config.toml
hidden_size = 192
num_attention_heads = 3
num_key_value_heads = 3
intermediate_size = 768
norm_place = "pre"
parallel_block = false
init = "uniform"
init_std_up = 0.0234
optimizer = "muon_variant"
lr_mult_down = 2.0
schedule = "wsd"
MLP neurons of a small language model. Each row is named by its layer, matrix (up: input weights) and neuron, and shows model dimensions 32-127. Each number is 128 + 32 x the weight over its row's rms, rounded and kept within 0 to 255. Numbers have three digits each.
Before each neuron's rows, "fires after" lists the tokens most often just before its 100 highest values on Wikipedia text that the model never trained on.

fires after: " s", "os", " S", "us", "im"
L2.up539:143145170109154166134179169157117185153129156119163148218095149175186169093121152089118070172172168104153161116087125180145137105125127123156124112189123121168104108091128123100141145094109156130114100170130170138134148141134123125097126140150107100178091102140053143096130109141180125095

fires after: "r", "i", " p", " v"
L2.up267:127118146088122145124134162166186123110065183116123106153131104127167110143129186126084100156142146129076090119168083105092133173093141104119061135079177105136062134089192152097132143111139194136140138129142126083164183181176185103141126113127093169117138148160118179093117111145171145095

fires after: " S", "S", " s"
L2.up103:158111177166141160134128135111121164152147098121137187119092157152186073137160182110060105101151074086164097099157153130139119117139181105163136117189150132129144091150077090157121090170126146087152119150140094144099135154096059137136097110082131112126152145153135136132139127185151106122

fires after: "er", "s", "ing", "inal", "port", "om"
L2.up700:118170108060141111175119091130108126146148138148106148170174139149132052177117111077108140120147150151117128101166119153094083173090181173175119143106087144097122081122138177133151102146181103139076124163126185141162114136123091139074074062195097091167137155162135143104066118134119122129

fires after: "i", "d", "f", "ad", "ich"
L2.up421:072091076123115151149159130141082173134067138153159091084073194103139106135097157117163149117112195127158095139205150138114124167162154027103188154122143142104166107185143071167169120121163175134135118128173076139118152110126119175202110090095103142184144106121113134108068105132121138147

fires after: ".", "m", "art", " part", "man"
L2.up671:119175119111142142155117136119162095122106106093085162183178103146117162105104108130087079162155075178114107140091142117206186094129137087188149105122157090149097170120095102176166125104163129133135169146071181131046166159099101161172118111094122082148131122093215112157119155146109135115

fires after: "ol", "at", " h", "H", "r"
L2.up304:164126155025126136121156059129112156101152121135149114170067166083103121128122166127127113113148140121189117145118079119146121130140098083053051091120159120114096180082132152157135178130103133129119085189108158107171157176163187062067144152141104105096163189129186103145157134162073138116

fires after: "-", " K", "er", " \"", "ill", " H"
L2.up766:134045170172144119183122128122183185162106137139121097094103178152152097125084107159156139156129159105148121171121136070132127093140111085113175074084169141122114142162100146099058153129154172118136163107129139166169124158168118139117132132156126142116139154138182121116094109115096103105

fires after: "e", "st", "-", "i", "le"
L2.up477:191071129112181141161096172117183132126163131145160125154089142094150125112115117138085057125111139140117194165111132128214108076146165128082097109142220076081131157133138104133131167108130103106102129142070096128135144110079177123079107115114103088140095103074167107143162126152117072157

fires after: " S", " s", " (", "\n", "S"
L2.up76:186146158097097093093112122132131138096134152128148176181113104144134115193126094147115134117165116141099121087102110078105159103124146102123106149137105126118124180131160104117116142196110172130125130159143052075157129135100134114140141051139093111096176145054123100127162113122119072162

fires after: " C", " S", " K", " M", "al"
L2.up184:205140176097084155158100136130201137164080169112114145120084157171149111161162162136072173103114107145071128080129140100150077123104190130092168082091118133081128150120134149165100166106090176149146219093055153108118124139143153140145112073151150120142132139130099095224140124112132130147

fires after: "om", " H", " N", " n", "st", "ric"
L2.up454:099199112107076173136160099194125149198069158112112169106139092115094196067151112134135102136108140108099104120132113161112165060136139153114139140040130097130156136159134172148159127148120130148145122147155068121110096158108149151140168183149110114147084143112129071129057166059090106163

fires after: " S", " O", " o", "S", " an"
L2.up413:132182213118155117122141141153139136168108033104141126102134117120132135133169190164125063106125179060124128131162116083151168095186122118072117142088053099137131155120143111171142124199111102075074108127109151128096178141135133141107188116151116142111170143074110141089118105151131093135

fires after: "em", " ", "\\", " V", "er", "y"
L2.up748:157143140120133141147070115138129194102173220146119174157130119136091110187094117203118089079157112105133157098141136125147134115106183105131137067190099153134147157203110123027134111159146185139127144129140095132162186114101094079108123173117163096134128102145169109105116183120165136126

fires after: " F", " f", "ri", "ib", "end", "b"
L2.up615:100131115142114103116138168126095143136110146165095199166121131118148214108144108180170165120090143170082108057046180171080128126156111069085121108126092045202183136139123141133151148157149126096084181129149143122092145159131115142147141150138203152131062142144120121144156143141076099111

fires after: "\n"
L2.up339:111144127061104173096149071080133122138109138111098066103162124169129133131163140090169086168110122136129178140119145146143121147135133065120143166193145170166210143133188148066150074061096137105116132156183105142106137072142073097113113069114079096126182190113126116125148182120147104101

fires after: "s", "y", " S", " sp", "es", "ory"
L2.up154:139138136122140126106102147150150106077086149104143127152126159148124112088084151157099141197101125144107097040120146100063117159099169130122146157156112144152091097121200137121117115147187098105115176125125148170127128093104102151160148115107144158126142145183108118072158102113118189112

fires after: "\n"
L2.up306:121150147107111104142210117100110130155089131077171136124153145101181133094227095109164078163131119120121170126169140136099094131135101094138171166155187121158178101152182098115151154086159152116088147118150135095055107144138182076111167118102119084126103182172135119064167136068157131081

fires after: " W", " E", "i", "d", "g"
L2.up152:187064108119118125203166176111121189101105162119089111099118162079096149111143076094136163145129137103114117097123131136076089144140106055110155145120116097149129151160142069198119104169190092099133093095118150139179143175111097124184114174087140138106103138102180125080049092133142127156

fires after: "-", "al", "t", " st", "e", " St"
L2.up453:150110141087099170172110125101098123144159092095110144072096133162093139112069165133147106171143150183207104133144133122199108180151088103162057080145153064112153151080142110114057148119149160083101118127090118132051104119112141083035097157117143122149122139112145128104129044092157118152

fires after: "om", " L", " v", "i", " l", "n"
L2.up276:140157123090157126125140148103154063173171139090143057170191124120137087098065159144183161179123177129171113132156111163054149176162137121134119173183134110073131119130120176153166136084137085148131076086187082101177155196130159177131093139143091108152152090141158110092139141217122131109

fires after: " con", " P", "r", " p", "o", "ec"
L2.up313:107115083149131172179160108184176090129073123134103204118160140126158092149091141144069121091183138097119189095126179156123144125150200150090100147155142171111150194119122101111117112106173143121126136129163075133144131146124072134142094142102123144158145167166077167093122169135086036142

fires after: " S", "r", "f", "S", "L"
L2.up688:124170208101156132086072164123154079098147141132145095165130110096086116193177102110092129155134125132090135170106175112114061121130115076102117098120110087101154133076121095152170118111102070157132146177139110165207177155112136112082140111150094145084099124144118130103081091108137118130

fires after: "y", " S", " s", "iz", "al"
L2.up740:157098168127100123123129145139094142113093159109171128120104123125118131146154192099072148081158133141128142099172132184138086146134117168158106127149101065140185125084145106160073140153085141173112177182132178111139106097151086097117155067183113111117126132139188169183133151153174103137

fires after: "n", " N", " n", "er", "i", "ent"
L2.up368:108149095101145183182147119183151157163095125109135080167150130091118094064101086082149120148134142105124098055140084116161133139099038106135091144051129096102093161093099090159167115143141160185137171159117121112144120134091164199175169114118143155127150168089128158141066187103176125127

fires after: " s", " b", "/", " ", " L", " m"
L2.up205:121110136141110120124111107080111194133181180092108127132142139111143103088198136136156081222143112130160178084107112140173151142113114107149097077120105178110193133130096162071150088158139124123146087132123074073118072123095176085163151151141111109174149166101139106131158123192106158138

fires after: "l", " app", "p", " l", "ro", " cl"
L2.up613:154129157187153097081084128139128078089183126103204038134129133181129100151149132172094104065091173078126078125163174133119117159118154062131084120147135150163177119175123122135121141117154102171140084175111171128154080166130107132156139131105126141129135144150130146151159134105094146102

fires after: " R", "iv", " r", "r", "v"
L2.up536:082086143163127148140138136164102109170190094115189144144158126149123101162096148101138110135164146080137089131101177140132153162158075187131137063162148144075149140168133122092132127160128101094166111140132135149050151151132167144120090117141084100140144129109126073156135143133110075105

fires after: " F", " w", " W", "F", ",", " n"
L2.up581:135110114128084094105156137113109135165106087172165190118041141121150101187126109146103114149137158075145159142075056170226120065157125162153120161129096135162170120098052164127077132145136148148170178093149116159093136150118115116086121095106169170128137144110085114215118127121123154149

fires after: "ra", " C", " A", "ate", " I", "ur"
L2.up64:071076182122153126117134085197117124127165177107151115093159124104137143152174119107089107136158136126094069137075162147119141154144121141148154143196101116215059142107108121124093176096082137120145147164100061083130086063133167081057146176168150156129192162134140144144129107150123125151

fires after: "ra", " st", "eng", "er", "u", "g"
L2.up89:161111148112115125141168120129157132146084154056144121194091146118128084060142096138106150160158064126100115074121093112082072107153079133121167155144166143077150117142169159078088171145134059109109123094112111163127126120108029099103128128142114091084144128135153179092194108078157151160

fires after: " pro", "d", "ep", " F", "ed", " j"
L2.up107:141198073204147121139125124178098211131120096155137120141153088168127092154201104111163126074107106124082068164171161100162149121154161190139190150174171127149082159111172120140126120127108114118076099088136103129120143141076190161155101142115124116096104118173126160211082094135119036147

fires after: " s", " S", "f", "s", " p", " o"
L2.up77:096095194123162164111178104106155173099197130114157162147142107188189140164163105171127104114125109145080168174157137128188128132181084120166132150157151089110117121174147097095135124211139109105093126127158166077156134096099092087099160154104125154093143123099143161128101128176132154135

fires after: " M", "ak", " k", "our", "or"
L2.up635:143101206132124135123191083087148095152093080150135129144116144087142109114067121183151129134123095141172109114147177154143098139112031141062204082123129135096126048159080202100090184132171156089190130165096127099123132167102105114149105128105148073090104156144127146165155114161164117096

fires after: ".", "\""
L2.up328:117161117140095084177109123153148128147087161150109148148186125082116133160080184107062122123134111086126146119159150103145153177165112139138115152110081094179066156056121178130150114113088146135057180095138091210171097076110120152180108122114069143142079089187108087118123174136157144146

fires after: " l", " N", " n", "st", "et", " w"
L2.up289:104099087122182171140150114162153165114143049119149118130134126124193135139139098139102104192122148158158146133130089144151101093137094169167124086147158162162098107127123146187163116125117090139185098169113131140148115152129139072135086104164138026155179128167110158164209142193180109151

fires after: " S", " s", " M", "m", "ct", "ing"
L2.up367:124125112110154129096104089120160132103130095144138113147188138116162120218178152105072152070196075100111198125093151138131161073114197139095119151182062128145126128112074119139149142188129106106102152177151140113118120092108111104110099128193129091166124123122136110188068141147123202147

fires after: " e", " E", "p", " g", "re"
L2.up697:133167124158156145150179099061087139083142127099152065138118096124171115155140120103104134152117187175198132157141099168063139100117165091117121161127110123142069115170131137152120136127059123152181117094125185137183153156146118133088161100102148183112133149131138142131132149166120161162

fires after: " d", "if", " p", " T", "on", "im"
L2.up148:169136165168152129115173088110138145093077148170083160141197147181154144112059145115121124125145100122144171108183104163115111092151143107169112113175175142123066092141128099131108099112144182114115158130235145090154161161132136111140103151153162100125135110156151125136165169124162152103

fires after: "re", "ad", "g", "ort", "at"
L2.up689:146180124081109109131193079155085150129141114162118140161128152140085157137128155139187119139191144120085145078128154184130151111174072125140091144092135138106138191153157121173084143160157129081150154073134113116133189157141068142183078190099095182104125124184120157091117133226114110125

fires after: "und", " o", "t", "b", "nd", "u"
L2.up720:188078083178101082133167098018117099178155096118081141141077173126132122162089110098113077137131064117092155090103103166103131151203090141143127155149126154129120127126153080114140172136132135175137147139178045139135107140117119096120175156111127147131132148075112099116074165110106147106

fires after: " W", " w", "W", "w", "T", " T"
L2.up655:157112130065086097128202115104148146134117132135176102120142106118132224196091124146065144107089201146198135205109070143175147142168151051166104142149140140114125079086079116140068105148109120120158164119105080093182152145105169126117099113148146125140088162137122132157086120126141155141

fires after: " app", "p", " ad", "d", "os"
L2.up659:102079126122154136097134138168105113166110094111151124096140156166154153123172122154123077034114144184152116129138132213111080184074143138101146153167161140174116177158120129129140089119150197101130112184147171141098144149181151178137096136068116132160163171210158133191116190116154128088

fires after: "o", "et", "iss", "ra", "es", "l"
L2.up592:125147163094141088156101132077158159093125123131237146158151112058176134142093046110109123131117106140163115139087094179088115107166122080116165148143145158104136089157115152147176122118193122116076133119099187100131143147128085144135174126114086106149121137098204189128151148114113113133

fires after: " t", " ", " T", " H", "-"
L2.up521:149154115124150131073147151093099098068131102135124117110142178090143057161063090157148173131101119087181139118101099149201139112155097113136103099131088082163189147174136133123088125123111153142114150140112108130142086097082155099192146122108065149161115123119110151111141175062108123145

fires after: " p", " P", "ol", "p", "ad"
L2.up574:098108150118155134145220142220117073129115122128174152139182139110109129118134118098137176136127143178150172101066084129151081131112151155134093146139121164141106171140167152108158142060144124150114122174153155120097108116098217091187162191142088112177097156154123133094152170107089111184

fires after: " cont", " im", " J", " ar", "p"
L2.up469:108148132145109122114105066145146112194140108132116152168149115052171132116112167125113084086039148129136151133220117140104124135105068099126058144131155156093158099137080103106157176140115179170125138128124120166109136132119135072132117123107133141181188143070192155122100150109122074160

fires after: " l", " L", " H", "p", "ig", " st"
L2.up744:174141101156117155158167125166069174094173082082138121097131035122151135121165112126119100126103121169133166132177090120152144140088119094107092097130143127137171171196123124147168094089166129161063111179073160154068161147088134191128107117094123156118084136138194101091094138138122123126

fires after: " Ch", "h", " P", "amp", "P", " p"
L2.up122:159136181106072133120177172158175208159048186121166091122100129124137137144135097125125153150098169087110176208131111148103124084120127166122159065092123142135183126125141179147094147092122059136103182155159102096138125158127148144108153147147066163137076138182165131055126178164113154143

fires after: "ak", "al", "ing", "ol"
L2.up293:191125143155138147143129084135116136115174098191130157145076095135130119084170143109046198065146138128116136128138125158144145087096174116193161047093072136108137165110109110113168165090138153174060183138117121109163112153121134160108122123158099066151131165150153080173118151103144115139

fires after: " ", "up", " ch", " (", "\n", "e"
L2.up384:136129112080150158143133108122148117135161153205154130136127177112190132111055118182169151105093117129046198125072115153181151117143064114102081194108080151128159166204110144141107173093140126113099101089128078107099086175106088101155129096108172100114129158124146114158165138121079115153

fires after: " st", "ot", "i", " t", " St", "e"
L2.up652:143092132134070104146102151094136137128085097125129098145156151160105145079126084144144152165141123144163133148079000179165140115128148026085077095158099094136113113123188166124101141102187142067119149148126145107117087154135143093114134234134125082067158166110144154095107126153111132140

fires after: "\n"
L2.up588:167159102084173157118106135095105135132084095148197098170124117178135114091186148118185127179184126089174138122160112109152149195110128145134132168171126060130200138146148123094192169173109166080105136127128110103101167116090124093113184101139117069171172161146090101104134167061122082109

fires after: " ", " p", " E", " f", " e"
L2.up307:102121083121148185111136159163087146115098115147125054111131108122164124157164120153189118136125123118147124123103146170075116127122171075101143175114123101122132127151130184098100129146109135137128153160119137178135161144065110120105192149191106130126143190132119132127148127127143082145

fires after: " s", " S", " O", " G", "s", "=="
L2.up236:186103144102133155042105108140113161087178132123145197115109129130191085164156134103116091074191094078129130102101140128175141143155144133157123033211096116174167148188135127067141119151058172124096106129106139114128121143162084118132116169166095119152136153139099090118159147120111141158

fires after: "r", "l", " P", " pr"
L2.up537:171151116135166112164118123110158115177133139157124128086094146125084138188098140067135149123099104112172176129119132163130098065120183125112116063131147185128133143161048088099150161144104094074146108144151138115137182109141129124100091064133164136111137114105128120103142129125107124133

fires after: "-", " (", "er", " \""
L2.up436:164120132146147092143102125054169098079102131145164118107134129210169074177064170123147110078132132106112089086071183111127113080177110134133175119172153116100152130103087127108139145202074143115133176098114080145162124089070189119097126175159132148122202112138135079134118163080125134106

fires after: "s", "ss"
L2.up153:129063154117132112181100093145150154122098166134104183154078100110085102070133086179141096122151159171067161132157166164184136140086113175151140157164106080121121177108121138142145092187114111170136133176185179167085121135096103125074074130160080158143115132076100091125091100157160083140

fires after: "e", " p", " T", " P", "ak"
L2.up743:134157149136112132085148126104125103100118099113101144179062141068135173100124067116123147123096104117099167101194078152127085070074149086105100108099182181128131086077151113105099138132120124169170166116104145083152174106140181127140135142138143114124143158142122100144197176163158143133

fires after: " app", "p", " m", "d", " M", "ip"
L2.up572:136105121060213115143149174169138142129081099066122098155117142143126197060146123077128112129165147112117125105151134135095107185111116074131115116082120125136180089104139139140163129159172193149099086153167097135163142108134143157148098147089095108192133198130130143123158155134109130118

fires after: ".", "\n", "\"", "s"
L2.up432:163152127096170136150185115133124135107087131117144096152112168160092059129156128107112074190085118124150101158142124131119118122164174128167124118113131130099125200140084097145131109163112148100125073132187139123044107076113101089142142113137086119144154067123087125174146119146126104071

fires after: "at", "i", " l", "it", "R", "g"
L2.up364:128111146109107126059100098189087119160127078117108151126143125144119104113174146142109130091146116099105132121093126122124115182132070153103130141105201136159100107134186166155145099142150179133171146199154072074185099124136118081174108137120112136057134113228150086129152144154168145083

fires after: " L", "l", "v", " l", "av", "iv"
L2.up533:175116124183130155099153132179160131180153155146195142103140079136170118155158153096118175112125176097166138084178117119145126239172125094129119106173090128089126122192069114110142108051135187121153157128126171181077182140063116100160133139140121124066128153148124137128116116174120094112

fires after: " w", "\n", "ra", "l", " W"
L2.up580:149155120146152087176161197118105114181152101153177126104143077115097149145168135178171100071115119110114196147088089146148097119147119143079147154144102129080136122088133159221128188121124160184100140149112084194148148148127109142157203140169160124112089141112133099190161088080079136159

fires after: "re", "we", " He", "a", "le"
L2.up15:178125197091136163117099126178062143063132159138083168136132157104147111127126114118109152138108157064162127074137109118128119126216109132178199137168108118197116114147143158123135158136140169152075126088069054129126142126134159139143133084159136109133102147178169090099129152086090158086

fires after: " im", " cont", "ur", "up", " dis", "m"
L2.up760:152149130079128095153117130120168160194104104117098186182133150109116163078072130159136120139068116100152139108140143149087093077084106115119140176122100152079138202135079099136156198140156116161126149147149131095106057135137108106111101095032147088119145164166164085129207108059108163167

fires after: " l", " L", "v", "ol", " ch", "all"
L2.up543:106121147144137174155136157138090124175100138180194111090201141104158090127105130108116142179100077136095137115130050080085126106136151089125105121186071148134059123104080121153088088137049116134128159129165136095142144196169145105148156103134099144097085110161106127132153170126086148119

fires after: " t", " f", " g", " G", " s", " T"
L2.up374:137110125094093100079143074147179157143200130134156188186125116140169140120187106114120149120157138169104106104161086155152093140070115184175117060181175146129123092119117175145120198132064155171068100186124098079092196207131146142175120112125116097074159173138142151125095123144074103126

fires after: "er", "-", " un", "y"
L2.up480:154132116117158082122147137133165113146074121160176156203128112160177146153104128149137098141137099115145090064111081151117118102147112198071148101146118100143080186188098093143150122184121103115108185087152127163090109098126119134143092107079197135113104138146162126074116152157144157077

fires after: "ig", "u", "or", "ver", "ot"
L2.up144:159149137152124175123097112135122116138128116110130119088158145077176150103093072122163124131124135116098112084122180059183170192054127126065080113110143042160161119154220139157107165120135143108122156152162112110089165123084134141117166104184159176101136151161174106139113166126121128138

fires after: "b", " cl", " l", " B", "l", "r"
L2.up557:069146151132117156122114145141128080150166162144142189137175100153195161116140109108116108141116149088146156137136186104086117119123119086182135088143155178147125067110134076178124033039097123167103170191184143107118143130120129142074195158131134107130063116180087128140161127121115105143

fires after: " m", " M", " L", " l", "M"
L2.up207:153116140137127176115098133189170101108100147141141108112172078106128084095174178149143115151090110050095115144108092142149099120145215129207090106128072160106130145122133159140127138104186139141106103141181112145121177187125155149164107120135163106142148125148180086121121189134094099109

fires after: " st", " l", "v", " pr", "o"
L2.up496:173124088097128115160118128138119178145197116135181173167101122094146090119130145090066103122106118153160149144092182127169127109112115130118164110118157174145112169142132145147187132102182075170149143181137136167120146129071113156119163137124107163073140129121135086153116099161194162113

fires after: "\n", "ear"
L2.up180:139092145035124093143152124140114120094131146164178129107087165087185080105154116118078115148120139121127121107113086096187179090119112121169112147127174127126151159094125144127142139173089142136075172083156073175079145117106130120083133110099107117118146149138152179158086141126187108105

fires after: " be", " Ch", "ed", " re", "or", "h"
L2.up348:135102116128097130204177170159159193099075148121098137142166122101162146116109147152149081169115147087109155143139129104097129154132061131137174106150118072174195183061111136193138086125118066195088105068125143071128073168145115130119146117167120150088065164111118104105098201100102148119

fires after: " ", " N", " to", " n", " K", "ver"
L2.up169:137130093146099153195151157117150104144108057125141105117115108130130088095093085175086150131160118133051095130086101201132148168151116160111186120076161128149116044120099149121095167154139162157171144126118151084167147168095097147141188239145095135103173136061093096097096156101166108150

fires after: " st", " L", " St", "l", " l"
L2.up298:133068123138134211140103166138106080133179152179129131162183106115157107084157147104143136176093205105136084111118117090137100091115180160093082085191114177157082160150106082085135174117082149136112121183088187100125118138088165147126156095184140144055158127126138109137077092167124133084

fires after: " re", "-", " (", " ", " \""
L2.up351:118161115135157122198121152098159152112133108147112088110116122098171135178101064146161123125145145102089179144130128093189166112178132105103049117184102108160189145151182150094181163172128166107134175133089051119184157115109156089198150097121117168138170123114161132121167175114123147100

fires after: " l", "r", " L", "l", "u", "at"
L2.up754:122114157141076177144133101118189146089107103182155091154124123118095118126106156082127162176145127100144096091174110103144081165070104066085091076082114095153126107113134098112079129123170108132141128164182171168122096195164077091112111117137182119098178150153132163154139169159070139145

fires after: "g", "ral", "ic", "or", "man", "n"
L2.up622:169104109099152153133112075114112122090166037157116144105101146063148140128152111090161215128100111151184141116109079115149148122057136156152190140113185066154117067130129080159116172147169134126117119141174168110107092158085084159188140133099145177109110144183113163148155138101128079155

fires after: " ", "er", " s", "s"
L2.up416:150110144076126157158138091112181191115128124187130143167109146125079087184058095111201102187178112135170136100115122076110134147130144138119177157169125143129091109142107149132122120170158133153101176145112143148168107140116142131107125129136139124120125138139146202139170146099113114107

fires after: "r", "m", " pr", "t", "os"
L2.up504:136176088082165150154086126109118129150095131150085089149132095119105168188104112168123136126089099145167127143128089125151101133126133154130097122132114130115172118183077132137090079110098095135107116125134162089089160100157114053099057148120104153154130208082109173136104160132130130203

fires after: " |", ":", "|", " re", " ", "."
L2.up125:175098141151133185188084154168150120175103140182174109138139146094102122170146099139106095085174134127120149109112070149109141130124234168096123113157090064081120166146107123132158158179135092154141076157160139074147120115119122116181178073143055202159115127121160128115177240092101128103

fires after: " G", " P", " ", " (", "P", " g"
L2.up531:135145101178139103149080133171206155148121121140149135104147175140161093150102124210165197133132193086109066090155143152173133157177109150137151120150157121098175112170157085109146102127131111099087160081148127110113114133137088094133148104139120197128158134131203167123151153146110103151

fires after: " f", " F", " d", "f", "ac", " D"
L2.up45:124111149133078073126164145132082077146113133150106100172174086122132132111117127127146134129105036162087008147122117126108060156132061109108187109141106127155138107068088092138083160165158165172092154136109159113088110125108166148153073121109133127149060154103101135089094093132124123108

fires after: " En", " I", " ", " f", " A"
L2.up426:154059111135166142117117098150116167170170211155179129101099113148117129124112126154123120200116145073114102139106126155196117191123104130167166162143123087164115137127173142096082132106125144099058154117085179145150093104112128091096120050119101195153149142126146193156090150127071117126

fires after: " l", " d", " L", ",", "l"
L2.up173:118128164162132119100150117109132089134157152182163112079172068151083088155123121136092153111140120115138137170145120121119171179085121109111120089099091164162191128118151181132144108096119137158165133209171095095116122150094122131130128186143126154123140125106108121070168117137154170212

fires after: " P", " g", "ol", "ou", "ort", " G"
L2.up106:095143115151100100108117097209138147120124111111196181138142106151170109149133131111192186111147116115172156137147093133105124144171116139140155085139139131144099141155173120161096186110124150126064134175136162073147150138116138097121124144155100115049104159164094145107103226049146035169

fires after: "oc", "u", "on", "er", "ill"
L2.up358:172080120107154133156119097112135117138130123112148111146126118132098121158093126121116112122147084090129156097203139095133125124148130099125224123149193084162094160200086082168170132083101126111176160120156096183087175170142131154168088128167149178092100115183138146174105099103130161063

fires after: ".", " W", "th"
L2.up466:159121162159117117167127050092128112177129176131122194187147173114157114118083067118166124158148083107118135159121170126075166157098117091125081153133102119206114126159112111181150148203105062134081120146125109148140120153105179129087142142115081118158128118172133089127168127138127156155

fires after: ".", "\"", "ep"
L2.up424:123144062151089097152171144193134133162135109104185178136155134149108122153148143174136070074173102101113096156134174113075139117135122100184189109123122179114104148092132133169083088092119080183114094112125105140079081132109124175152114108142095132187194157103059143164158134097092138159

fires after: "t", "e", "re", "d", "v", "im"
L2.up397:117115195111099108154101082095130181111124138128128121158166176096175191140129128141136120141137156172121087132105181166127143130132150129075134138089139144111151120133144116144198136109184201141153122109118086172096174133154103109142146138125100172219119150125133141153090089085106141161

fires after: " L", " p", " sp", " S", " f"
L2.up526:169143147124137076148138130127183080151149151153109135168147107152120114117123119174078124127106110125159132061117103137107111151161137120092098112151135122128110138057164105146144113165128097094076140121058163084090154166063088078104188079104106166093117175157119090143178170127072175172

fires after: "o", " of", "a", "i", "v", "t"
L2.up212:120127133165107120118146141140131199190086119103104158122141191098070141158153110147113060166122099118102083124132091166175156128158129104174120087115135148114133058194147159094103133116198197116148067132158172141096111127134062128163140169125131104173117166167184150126121103100089144158

fires after: " ", "\n", ".", "-", " (", " \""
L2.up661:128114174148107171175132117118085129151117137101120126091128160138111111124126085165152082188103146140173174107098111156072127040087104075124129129107148048172106104193074129092092136151079164118119137041155192137142158150108135133110135105193087092160092153155157119095149162103143118099

fires after: " g", " to", "u", "or", "g", " G"
L2.up253:127174184201088115158125084120073117133122153112171139124050124131115143131090151111188134169143085177146123078157092109129136157094120131160136099142121069123133106167185154121109208119194112152152100120125139163121115213073118154097145194180091131094141124145131135076119160146115078137

fires after: "–", " v", " St", "-", " V", "t"
L2.up61:138086056100106160139173072125132149139144104076097140173073108141114162095105128128096180097105137180134102153137109113117126159135169099111156115137190139127108143170140156128154130166098115128107149119084169145103111156177118156095162162092138128031115153078160137112110071099078108160